Part of a small language model's weights: 82M parameters.
MLP neurons of a small language model. Each row is named by its layer, matrix (down: output weights) and neuron, and shows model dimensions 442-633. Each number is 128 + 24 x the weight over its row's rms, rounded and kept within 0 to 255. Numbers have three digits each.
A block is one neuron, or neurons of one layer that tend to fire together. After each block is what it responds to, as a language model described it from the Wikipedia text at the highest values.

L2.down611:121140152129113169099103143142109117136178162138097125163115126138091133069100088148199123163103140128096106103145115123087100139099160104126134139121103104147119126118141146144155089130101161113145127140132162132091132156113135148157116150149146156128131125117071142146145137090185139154122143154148124132151103109152098163093148128100149108101157128114109120058160134095129106119148176105136161144114121119135113142130109070158126122078122083144158111117117167119160140123163103145120093104147110118167114139131109129142103150123127160153131079139096156126164167171103133131
L2.down1638:157128108104133083093124137134118129160123115132162112128131100173165146049127076174111132130134118143150159126113130138084122109112103104107139108110118163118110109132100135164122126135128086098093142105124119107160153128110134162151138104100129106167111145108141151122127141125151141136097166142166143135154126113145097124137120119094085121069137100126144126130119161125147143158125122151108145112108135138071120154110095118121136090123131119156073147165147116120140138094115121095119114131131159136126148127117130105143126082126140111136208093157157111087145121144108133121
L2.down1701:095124143147130170122152129154130062132122152112159133139121110176098140106113143126147099149119142131123117132117130121123134089140094120119114104133110174130098149115106129117102143143141152113099123150166108130106136109134112167133106058121148152094122114108177141087139113109127131149067151124124065144099161135125125163137130126110171113118157130128080104114126166137115083110142055115122111123112152183164126160140140135121086150122077125135165149149140162146132122136160105121101105122129156177183127114132102124096136133112143109133112092158118142123104123125069083152
L2.down1757:135143177128166137134098141106134097147106137075103122122151120130139139100101140157133106112114134140148125149160098132101080114120155132113120117124085131116131141125130117142150076097119157107150148156127133129140136158143148096118118107154133135137145109066119164113119107137105170122158130123135114186127129099112145092113107126134154172113131147117125107133152166119122118143142124092140094158109109130120099061142125085158119120085130111143125105110082110154129129131160109096114136161124152121141141118132142148095169165143120126098113129159122133080135141145088098127
Responds to: Nouns naming a person's job, office or role, often the final piece of the word, as in secretary, head coach, journalist, defenceman, judge, and agent.

L2.down82:142125129155137114133062105124129125138129125163104141151151145169114165087120105143128130108137106156130151114120131137160148146078094143109115106135156153131136104117167122141131105107140150161123144118114146168107053133135149121157147125106102115125142090129136137115125121136106144122122127148128070125133091104098182132117100096073130113093131147119104097109147127102126200109095154146109131133112111092109142122113108111159170133163160074063104097131103102116117109134177135102143119104134172120116123108146145162131121155151122114168149160118138137129142105126146120160
L2.down785:115108142119133131123123178180153132116126128114152096147087115200140189119089125118111121085131116129107176073101159103159105136074091142102140159186111148119143105156144145131101137149116107182085129140119100104141101113149143134135141135107108139143132090100129103164132151086153092127112121091107088124144135142144086155079182170102154119132125139121096174111131092137084152080130137105097145133132098123104147140116157101144119148144121134143117119088169103097169123101142080154074149078088104101141108097140113162133122135161100143140142082104161148136155147133114111137
L2.down1381:142144110120175156132148100172145118155092108091090081121136107143195111162137187133102119107132077112065146092133135119121119114127152127130102126121113125157106043140116105143111124121115142114121129117126174146159116089131174146139111157162136154118107119144130124169149099151126110105107156127108111134122138113131125147075077111116143135114121138179118083150141125149144128160104114114136142164118133164149108118065128135108105151108116128143113153149152143102155083135107112122159124125125162132114147111148123144155127124115114158113095114154141117151151153132114130153
L2.down1931:176105132152128143135107130132165092124144162153088144134096129131157142139128143169100139092080112099136118137200120137133162102127133100131119115153148100156142077125143119138095153138136111107131141118141167120089141131084128111101129176146115122118094129172096118136115143119127101135111128100115161132146131165141136145123107099142090121116119132062129165067143115137084103118117121158114159119138166147087113140131108146177145150155130119168118112076162143120074123111152130143128115149118128127113112166155134116154139138112129161157104129114125097118126125117114152107
Responds to: Line breaks ending table rows after a closing pipe in stats tables, plus commas, and, or semicolons between items in long lists.

L3.down16:107137110156116160130097185140128166140149103162107174141085148111118122162095129151103088110147131109115151074193148133128125150132097118151136107129135135149145130100139133168134111092163083125099122137147149136135127128119166091177125154182139162137116063111137131145147160126148116119176107141156134126091129190104101087125075112131142113127121141095127129106095132167136109115156118082153062149164139139152175132141144079125125134135107092120133148152105113134109123100117150126113136122121138131145132123095110110121138183126050089153147137137083126141127132096133109144
L3.down221:095134140162146142147172118134130145107173114109118165088154108127152085114124133157113113131101110129148123124139095186125114139113071136098105125132112115115121116122128094114086112132140143109154114114128127103128126094136116133122144139077116150094119117166132161150147133134127130154133131107111171143084136160127114122129158149130149173118117139117091131129143151169142127143133122143134117157099138154125120110151110130129131094111120110096117167114116147148106104154131112137122163145134082137121101169124104071145140126108109053146154120161103120139117142102093097130
L3.down565:144162138088142130134134151145128121121129066129152125141138145121139084137134142178150121138124181135151123139116127164141176171138150091119144100110139166147111132133108108124191126153124119117082126117105120127145114148128109174145116162133139144054153116119117150163125123111109103108139125158165108113119094141118124098157139104102136109081122120148133126137125133108165129101126103143112125137128154111174113104145097138118161159112109146106150110152138098149120128159180126121085122139134135139097118102159111102112124103132082180128116101102091130126177119148123151084
L3.down823:149095106143132137131113126194157171105129128132147109152168170147141066199131168129094095113113156112150103153165136108122069113103151135125107167104125124162105114129129112100194150144085077107112158143158157132180103118140101116123132136116103148143118116111163170137135109120137108100097119125160160142114134075144096132098108140143131115141153166131153112095111129190109128151114143091131158149125112143101094153124091093157105103133123121092144125142105116152105131137088077138149107103133112134132168132140154167125137069144090138131168115121129096162080095144110125104
L3.down944:127104117140102166123192144163112091117073123121151188115178123147095118132149117085066140109106120131121073123169159143091151127167147113136158101110092108145122148141134134138127133137166077092170155115148092099147143159119110074061157105098126092122153164138125138072125133150129180116123162110101108157129120086142116153132134151169142135133123174096080132125132119111149133148115134133133111106111115143116141128131106106153108120135166132155117088128145127159167102115160115102117116138113138110110148151148110126136111138127090104133116135103120144128109102098117117117
L3.down1358:117104125148114110142125155127091135107133118137106100158130190168094106127140157115126086118122137151097125104147160097140141106150166126119106148114125060090174132137157112132122165090120097142123163113138108139159119121115087071116150134135125099141113127112142157104148136134110092103078136104166151139067116102137147124119142114104078162117136154140125101105144109087162136120171110090068144130121160125097104090117088121195111128126108079092140115133117114101147151168092082094134130081118150142102165120124099160190130158134100155109111126184130098120109144104146165136
L3.down2200:112166120139114152118085120149104153169114147121155132155095173135133146128114145096124133149122130115175157100110126144152140105156163100102141111129135148114140142149131092146105107174111143126127084156136139130109124110137113099144145121136086130100097078117060108078143119124092142094136114179103044102129117113131114136093141127184099099091142094174170129114102125133162125114095135113159153123109102149119151102118106140089162134135116157085105125092143138140110134163128121096194127178111140115152090163184129161136098088121133149124192105101141162130107072154107124105
L3.down2558:153133111139113113132107122144122133133116105109106113098126136162110122117137136158136132144124200126145121117101123158144159127146149120051085105132146143079094140166139149135117155120076084126115119127164175112151134147122175119099112093159149161151103133112143175137144108122118122135105111119130111147112122112138102130185124159139134171103119096128129094148118115120086102100138077115128129137131128139126091088142104081115119164074136102147128135120148126127125130118129158058126122147101141137132146103136103159127135127118095123141126127131131141137129127110100097127
Responds to: Nationality or country adjectives such as German, French, Russian, and American, usually after "the" or "a" and modifying an organization, army, person or war.

L2.down44:103094159117121100130112105132063164137121148099123100123161101121123136131090102096128112143091115159150135137111141154118117129150152101114118119117145122125144123144178148147114103185121146169115156077124102103140122111099150154163153135125141135137155096105110111087127144173162153127112162096105135163112120105117113106102130140141163113141139143139142155144148122135093129085127139104137128156115128114155128119111128113106110108104109120139151144120147112163131114165113140157140101143155130146130116113155161132149152136127137117136156119144120147135131176148147144140
L2.down1523:125158114097134092153120139122098167143144161121146100115131120110133146188069118153117152155118143107115139132117156107080139101123173154087074151124118152155105106128145085117118144135109122095110136119128143135186122116096124097153111123156128110105114098123064119145116131121115118127130084134101133145132161161147158097140116118155151121101089135110173120120132164183137092117145136091094114126142132160156080139135157113155115122124138127124121124150138107157127159170080124071186130150119133112089122189152124114100123163154105117115074147075143126121135123187145125152
L2.down1722:169102157110101155124135112142130147148134150104152115145126175134112081105167146138072098138102143165097081137126149175125118104097163157138137126109160124148060088144141134084163085121107137140115101130127142074105143126118159061158093163131175144128105111138077124136147113146154054124125142157110103145113117100146101162136194153141135126116125148131121114149110151119080083128123097121118104105111106133194110095174099102132135101143138143136147112087168125124124122148147140125160142102184165139104097137117143111162150097151135131104105087093108140170126088106164103140
L2.down1936:151121139125131134163090100147121156112097167144114162107127143137109130129090129142124129136123165144158146125158170135122111122108106124133124104141107153118105119141133101166095079124123138134122128097100122113111145122182181137103135120156170105185130094105115093146154108157128082076123084174114159115129153124136111073126142158111145156144120085106165121131138088104108149094136139118120160138126135090138130104145072111132110147061118107097121158145117129139098103098139125113072149121174141139112103177107120156089107127144116119141124067162123165114136155094111142139
Responds to: Nationality or demonym adjectives like British, French, Japanese, often after "the", mostly in military, political and sports history text.

L3.down524:068118161111144078154124134165113139125130127145157110057113167141141126104152164154071128102140128115121175146147168128105187127125158083114112113128098130094124139126098144149128155169152169102107112120147108115115138106146127155132125136145074129125103114132107122103131127106071132114096154138163144117140190112116139128137115124085161107141135151125114125134154125108131090151140135108117100068131137163105172134118159099127118093111116123102140126138153149109123163126148109113118176116107172126131120123110148133103091115134122132137121119115098132155171085077149159153
L3.down959:122120137145140148115106135155106150095081128097130074092117152093096138121128106107155139111174128150127151142106125110099112122122090160128092119119134112138130144155109160058121095126073158150109147113160128153122151134156146122096165163110128151099142157110113149132134144123116109098165120146101146118151168120134156104132163136092084126100147118153141134167155166145199134122104155097178137112127144170136151097111140126102107144153099101132111119120139102140125120114187119161125091123155106121148149127135126113135086145127165113108108136169117130087097132131096180127
L3.down1040:104160091144090102162093095074193117136109109135072144097122148115135127155149135170091123076122141151110114127138131146139143091116135137168098099059145141110124129120115135149144102138129106101166126113190202137116129124079145139131134125144150145127123136147088166133109107125094138142120127146165144151114116107071112112116127146124141098197153141132150180113107123144079101092133120112158196123146108136106192092088132147101081156161130138147140144159123101144152114125117084111097129088129121130113090111112161156172115102162148170152159118111173105098110111171140122168
L3.down1614:131110120149127139146112181110142128169129111129137118101106151107136172095127141143097103136109115165128114104151128111139065151108122150106153154146127103103150135168113121139145092164146169111139156139113165175190107116112117146141166131150100085087119111119091136120132143128144113140122122140134140150159110140142159193167131167114116149122115133090123140115135135135118131188163109088130101146164145107112080072147104100148092141153092150150167081139130113148092167157147132160083133072127143095116149103109092138086097113132115183074092141081180122164142108103133108151
L3.down1847:102105123112139177133124114135137126136122141148144133149124166138142151132144115165123137120128087112134129152121123137126109103140097115124123108128139183104134137130121114140177086168104167142109136149113078175145118139125177131139156124129095079107142124111119110117120117147109147137088126176131155145143128130138154134134138111118160162145143123095105069134187110101112133084137125134137134096109100152167115159155124124123145130134134106180128122105162085153131142122123134187105120136160107158129108090116174108137155147100082124129103121096130099124159116134115156152
L3.down2120:123091126108140116079106119112152141154073147135132096107168157103126132095085123112126124125106115178096133172102164123166110113117118195099158108147142116157111123104166097117143090118115163101161152104136135126136170135163143155099142099152127112142130094098165149153095138100162182099106146135123138092124185178121080138133130148115103114149144166058124163169138157126125151105123132135138120129140102144159120135109145094148139122147107158141067123141140131167110126118109122141118110095122128124147178116136118106122168141139097156182123111118097155093110099142125144136
L3.down2334:076126121118124127104078138146164107150124138169132132142097086129153129130179115144143138120152115104095098131145109123082130098097120135138116132126159120116161124153103173166141101149119116141103133144130132139084109123180153132087182101117150122157103139117127141126153124126135122134140074126180140129154144136137143139125149093091083099119093193133164140120128107129174125147134102105125149154132132167133135089099081195102137128102128112147121109112139128117158098157159061174125137070121114126108116120125164170091161125134115131077087150105170134112156080097128140138
L3.down2531:146114144107138074130086112086143140131116117131110137109135174133122089108126113159136149122147119137149137128165154139153077130107142191142124144131123121166139147103086137131148139135103108114142098162109099138152109123117110076133167135113121127159141152166091136170165102135135090132123109136158126177125130119108152156108134114132132109183163086120157115090119153130094105134117109095158130115136106124077145117114101163145155112111126134173090082138152132155119147141133119171125098182121148118089161109152110114121118123103058151135173142125149111128109087178164160120
Responds to: Line breaks right after the closing pipe of a wiki table row (header, data or total row), plus some cell-initial tokens such as 8 or Pts.

L4.down1740:143154110131135118137110105095140101116107149076099154145183185150138123102093126160103134108148092163119137134094187122132123076097131128167135136117138140105118133105112134138114126087103141147148160121167086102112120113146108133130112157112133091132154104136108167148091128137162152129111165123149107153136165181126126151149148153115152115115102154185146113125124113122135107109132137124142128120133105137147112131136103110123099122094096149120144127122143177193125138133144139192147180127106137114121119147141132107122137120119119102118153096148088128135138103095103148089
L4.down1776:135123098104141159099117135164148173142167128116109118102146104149102161111132103124092096170141150112095154148120159161113142124114126125117175130131110149127111166142133127124098119104081104100146095138112114105134134149106142095138117071170135131102173071114098160125139119149123127124143140133116109136091130167148081161136130124151090106074101174159159135165144152140157137188174123137130105118145116140134088117108157139117091148127080143100177092145121148132161120084148117147149137121109107100132131167161073122138143119131125094123161159110070139130112124152167131087
Responds to: The token immediately before a person's name, such as role nouns (outfielder, coach, architect), by, son of, or a table-cell bar.

L3.down50:113157073139153133125138169127123197100113138114119106160111143114129115141108124139111121114109125099141085133132111147132129087117113103141070130111142081117113140178112089138124097112133136168123150153123159184071125113100108149116085132153110145086077138183108160076129115144121125135142100126161176139130128103142167119143129141102099068164134164170112132138103086138134117108127131104141126147126130127099193131105141133147124148124104159124129168112134113091058085110135105119080112061127107107127183105180153159101111157142128139144147119157105132161097175159175081141
L3.down154:120129118087089104101128171129104119154157139130130142132084082151128129119144137112127139112102108135108123159123100094126131155159109131130074114144125114124102093160128123126132098089107089112153106087164157102111123189093126130159123117142083148146126177131111175146160126148164101131153131134142157110155084152123116097121118122140138114109156146143112132119082121140115105112158146129161123116099140098106106133144090160115102157147132128106142123088119132131128150121130094173144165138129146120111108144083172169128121093120200125083089136122118145113099099157114108114
L3.down281:118125110132138088165102143145104108108110077112140158149106131179144119106137142138095145155127116104125084113125133128136119144138149141121096150130150161132119135123117157153165143120123090099135114099140122114134146098123143116114164128114091105144168120133153159126136132081150143138117130137120105120145160143158150148144137170120104118108097130112138156112118174111081121083129130136104101124122123155117110164146092076128114104138138127137140121119132117100151155141126096130154171138109155165108130133150176136123112112143133125084173129173130129169191134088130041147
L3.down333:099135114109135126127125116150155161119130132186147137124149104157076121155097110132119136159082142096098142083149131110168157098111138121101135111098101152115113120107118088109118146135141172141147145116142109177131117139082109168121106121157095157118137144156075135103147155143094118146134099109085083115145112121148154120151132142112145119127112111126134133116121152124100121073132094128132161139117114184163121117132177100122085147118170153115143117138128103086136155128159078161136108121110134148076102118116111122150065120127100145088146073198126112158134168137125137133
L3.down1531:113141146125115148131140142142118155171142153098146081150134137072114127100147159178111148163089103138128125161104131148142132139123142118135137113115169132089138143105132151127195147155147115118090078135102162142124178127099151124157131147164137110119119123115121116134144130150098140118130181129080133135140117136141148144131179084134112160116155185088117102127142133128057122133143107096088097096129151151149142153132099077145086085120130119128110121129121124103152147090129137106144141141109143119146155136140114125157122079141163104141178110098133139144189169087109117093
L3.down1882:119155130114149107114141109169126127175123064099108100145143143159095097084114109176115122117102114097121116113139107143118114082158110085153154137130115106100156139096116141109153162145117146106115108141155197152154124140121102147110126140111138144112117100134115132112115125145108125120104167143107161116151150140107089102110158093137113127130122111123149117095134125091119077099123112171108155108157140127122149121140103106119099140147150099132092162122118190133155130144119135150121094119133097112179093114121130129146131114153173114163120100122126115158155149150129107110
L3.down2382:107149132101151084152104115160104149152163159105148127133136088149057135086152158119120136120131124109131137148135153110103143118138124133139155100118133100140126123100053129130147148167115117127109140138093124081148110168160117119149166147153167147096153172142147122109119108129161154043077079106152135104096136154132096134170140161124148134124125138124131144106121121132084094125122118136125130140136146140121087110112084145128141162119115084133113133131146162118100121121138175123155134159131093127139137148155095143128113129126071119120128120142148143133156130085084143091
L3.down2491:160178137109129150138088114156145090147081122103145144160111118157100133080131133106140127122111109091122112178138113153108083183136137108113158141135099120116104078138149087127175117092137113146131153173141092115118112121119075114116154151107175168146147100074119181108103107145121153145121124104137104106126165158134133072123163164145146122091141152116169159140104212127105101091192178065111106159092115149135077143153137096138121076131110104074130115140149136106133163124181135125163189161127139130098106111136110090108126128150105122087128137114118123140160155129159087130
Responds to: Job or role nouns placed directly before a person's name, such as guitarist, director, manager, President, Minister, architect. It also fires on the separators before names in election tables and appositive commas.

L4.down720:116123106102113098117148133092181115085094111105145140141158168111127150126141109152115145151131073146164115160133120173177162149102112116158071125120113136116089124090120155160169098131126123131126132140109175126114096133151146121145119098158097166117112166099111112129127126121192143115135113114153166140145133135147136107136167129111086177186117093097097127151169129145068160138135130126121130164108152114091087145126108108167114139128159130140164164069121127157122161177154106150114136127131134108095129093174103156079143189158142134126127084117142114160157123154095158176
L4.down1234:126129102085148128113127132122195115115154106129101148141183158132102161106154139136128168099167137155137096133098115151135089120076116160092112116117128143118108091111082139175156149128137151137115128152156141139143151105103139119122183115145118154092112124090121126164126122140141153110149128150120159148117198103146170100127125124117098106190167107111156110077092169135100124160165125113140140159120152126128102112098071097104098134116183146121085122131131117166118125131110104134124117117134134129144140119144101127108137139092150187141168153126130078132160136143121159138
Responds to: Newlines and final pipes or values closing a row in Wikipedia tables, e.g. after an empty last cell, final stat 22.8, or 1–3.